{
  "n_layer": 15,
  "n_kv_head": 8,
  "vocab_size": 32000,
  "norm_eps": 1e-05,
  "bias": "none",
  "init_std_qkv": 0.0211,
  "init_std_up": 0.0211,
  "init_std_down": 0.00193,
  "grad_clip": 0.5,
  "schedule": "wsd",
  "decay_shape": "linear"
}
MLP neurons of a small language model. Each row is named by its layer, matrix (up: input weights) and neuron, and shows model dimensions 80-175. Each number is 128 + 24 x the weight over its row's rms, rounded and kept within 0 to 255. Numbers have three digits each.
After each neuron's rows, "fires on" lists the tokens most often at its 100 highest values on Wikipedia text that the model never trained on.

L12.up713:111155136107108125133133099107134128156111157130126105162111125131073175171125117098161129133167101160136105147086118194134134131086093123124106142157125131145148140126146127084122113125136123107157095154173136145150110142118135170168099071107178162119155163137097139123147123131192064161
fires on: "'", "’"

L4.up1251:138155123126104110095172133099139136114124075135175110135079152137153149148151143127167149137127143110118110154119123145138118139138130123122093126135136121165132129091128113124155115107131169154131143120089119116144120140074083126112141125119152139154130118171096153170104111144123114151
fires on: " United", " U", " National", " M", " Al", " St"

L12.up1073:178130132159147069133126132122133117119094127148175110122129102083145121142114157142145133128130138134113131119156160115132099107093097094112129090119114143114153172123136089127140134157101137145108087154122107118140132093144141123123140166109125152102121155132107112135103133138163116086
fires on: " |", "-"

L4.up820:164135115143082122156148120119149126082134105103119100141080084151103115133135080109095118133142122133142114125109140132122100135138115121159112106151149193178140155115098141104161129188129157134131126127135137116156123145120089147127149112088109158135147128091104158135140065120094124128
fires on: " the", " where", " hold", " was"

L12.up101:118125186122140125102098112147137102097127114163111166104143130155159155145140103134101104084108098101181119081112144168079128107149081167138146113135137182095111136105124123122122121151169131138163181129120125089115129161097136129141149119125170149147100140145168149134127169103108128136
fires on: " part", " member", " one", " home", " head"

L12.up1573:099122136141143097155132140109105124112100146108129151116099072102124141137149141159138146149142138160125145141123112141120110117092125129070117102112103100069167110101119142128183101152156139174100107151152126122142135105149146167124070131101100118104124140167128157136111119134169148134
fires on: "y", " Cass", "ly", "cra", " da"

L4.up744:130111116172123099123119138118133149156120112109148169072105086139128148142116067112155146137165125135121143131159166141129091122146105115179144073124121123104132096129166174133165092143167184126148135123103115168118130135084155138104105114133079169139112123140111130124106157087097075161
fires on: "s"

L12.up1919:123089131150115088162139098113139178143100115154108109148121089131183129122122090109122151161120146142126171065095160173131122107118095118114153077086103100097151147133155094149118129125141123112111107139122086141129121116163122123120125148098133115176065116110143099173127124133137133117
fires on: " |", " was", ","

L4.up739:112106135127124122105096085116137162100137133132138115126105105148129128163127110132124153129138174136206120089154142135079108118127124113096134065133188137124132116120174126110101121083120108181131133151130112098158149145149117085106110119117157137081153144097127121144138157115125131109
fires on: "'", " his", " His", " their"

L12.up185:118107152135123096127130127117096144146104138157140136153129115157148135150084125141088148150130164126167122102131095150140136084153131117105132147166122099120136099133125114117149129114125086140146123133144104165133104130148141133150138170108131095162140162124162140141120109078142143103
fires on: " |", " ", " against", " to"

L12.up1435:131140152151135109118132133128162123127113118176125129143123178127145159153111120122141163145097121129135131165120127176148135093087144137117107109131090158146163046124146219143111145117117145135143090118149098126128151131105131126141093102151109162141095113140132129131149122124169134108
fires on: " (", "-", "–", "'", ".", " |"

L12.up1131:093084102116161069132151137128142104105118122144180119136159143133090122176125132125151147135100124128101115152150115126143140123112156093125107160148111136140132121116132137080134133080127166108141153106103116160089121141127166100118069125141135131113158147113150130129140122134133133074
fires on: " |", " (", " Total", " Country"

L12.up412:116135144131096124118150101114105083144106167173130191116104113108134139140109154134111103122085109130107163135110145138113151111127088083092093146116148114155148121146126116137141121145110155173175104163095135142157122123145158117160141139113144122103117129127151155141127115087125101136
fires on: " |", "|"

L12.up933:144140153114114129120094107111124110142135096121136110095128122101133146162105139099145118153085142086099135129151197163150119165092108151104139150128147186133114069131125144150155098152149142120092125169139113145133136123109143123139119113143117115130116118172141136176123134122084113117
fires on: "'", " His", " ", " their", " his"

L4.up508:119138159105173111125162129105136148070134139111130116133145107134193127124115174116136104156094148112089112141127135133116087137133128082154123100175136115115105124100091135118147128154108128150125130162092126130153120137121142120121128136136152145152087163138101156129096150139083175141
fires on: "s", " of", "-", "at", " these"

L4.up1790:166145159156094160100098173120186117132143125097154160133084106140146091137172124149126127160174116152125136118105167108103104126141129122173144108150119140125121141121106117119132148117097122164106145119082121111087142138136146115141118115129178152117113159068132162137107177108173136121
fires on: "-", "ed", "ing", " defeated", "s", " portrayed"

L4.up1951:111129123123100071154154137127099161157138072132135149087123104140135139131110081094115151130143067109139114106098137159158119173120127130143132088153082144141145130117103170137103143120135145144153111131120119126111133119124114145112161107144128160154132091117117136150109130106155116146
fires on: "====", " ", " in", " \"", " un", "==="

L12.up1244:095104126162145137104107124119130111151127115146124109104140122108134107162174142171141140166128143122122122125097126138144122116084106159067141141130138149152182099094146111163145163124151149180096165123157123102133107115126118144136110104127141132119103157128153124187118117108121119145
fires on: " Suzuki", " A", " |", "stream", " American"

L4.up1842:163125144082131121083133159133121156129132142142141147154133110144113173137137136092122134149116114111166119110129130126113131100133130196095156131142164117149148105102100182084128129127129117156111130140108119110133110151144185124101131125128135173103100137182137153125105139102109158119
fires on: " \"", "us", " Christmas", " name", "s"

L12.up1305:133152141122152124090100136126125133114082103135139134114137071103142107139110140113150088098119147110094158116139132137159098144150156121108113123118109110128174084116163163119122113128124157143137160125149103115131126144166106169116135143151150125145101131124118154131151127099111143124
fires on: ".", " more", " as", " e", "s"

L4.up321:154143149147078072095091164104177133103166117122136116115126126159172121134117110106086116139147129131138153136197134120131109113136141116114110100143198126109119120101173120134143127149085129137145153113122104141170122117085151154124167092125130136117106135109108140123131167151089101138
fires on: "s", "ig", " c", "We", " Me", " g"

L12.up685:162113154153120104104090077093099164115100112160101109166146122120186158147167149129119127139136140074142102085105116121129140135128117158092110124151137143156145125131152130149121091112123119118144119119148157081121149083128126123158151103096107118138089109136102116148145153117081156090
fires on: " |", "A", " Private", " Free"

L4.up507:102094112148119064110151124118144127135107093098151140126138156107142141130081144137134099138145188117135162150104117126116126175158108129114076090132132141069140108111180136109153121172129111116140138111070098114111130160118160128131168129136159120117086111098145134102074179160117097114
fires on: " it", " its", "á", "ó"

L12.up1470:150160127157180156128151089156115109132114149180114129073108133160140172122152115109152111120075120106104132137092123145103101105130150126105134135148118137168137128132161139168115129149139104100137131101131092108107120158121148139124142061125122132140130133164139170124102133129086174135
fires on: " United", " National", "===", "==", "National"

L12.up1156:137127111105129162098164143115080108132168112140118174136081122114114099118117135163152102132131133150118101133107112136097090178122167135102141117099117139174132106138116169130163163101120156177121097151116125112141119121164153138158121139097119131135109124111155159144175112139108104107
fires on: " E", " de", " Al", "e", "Al"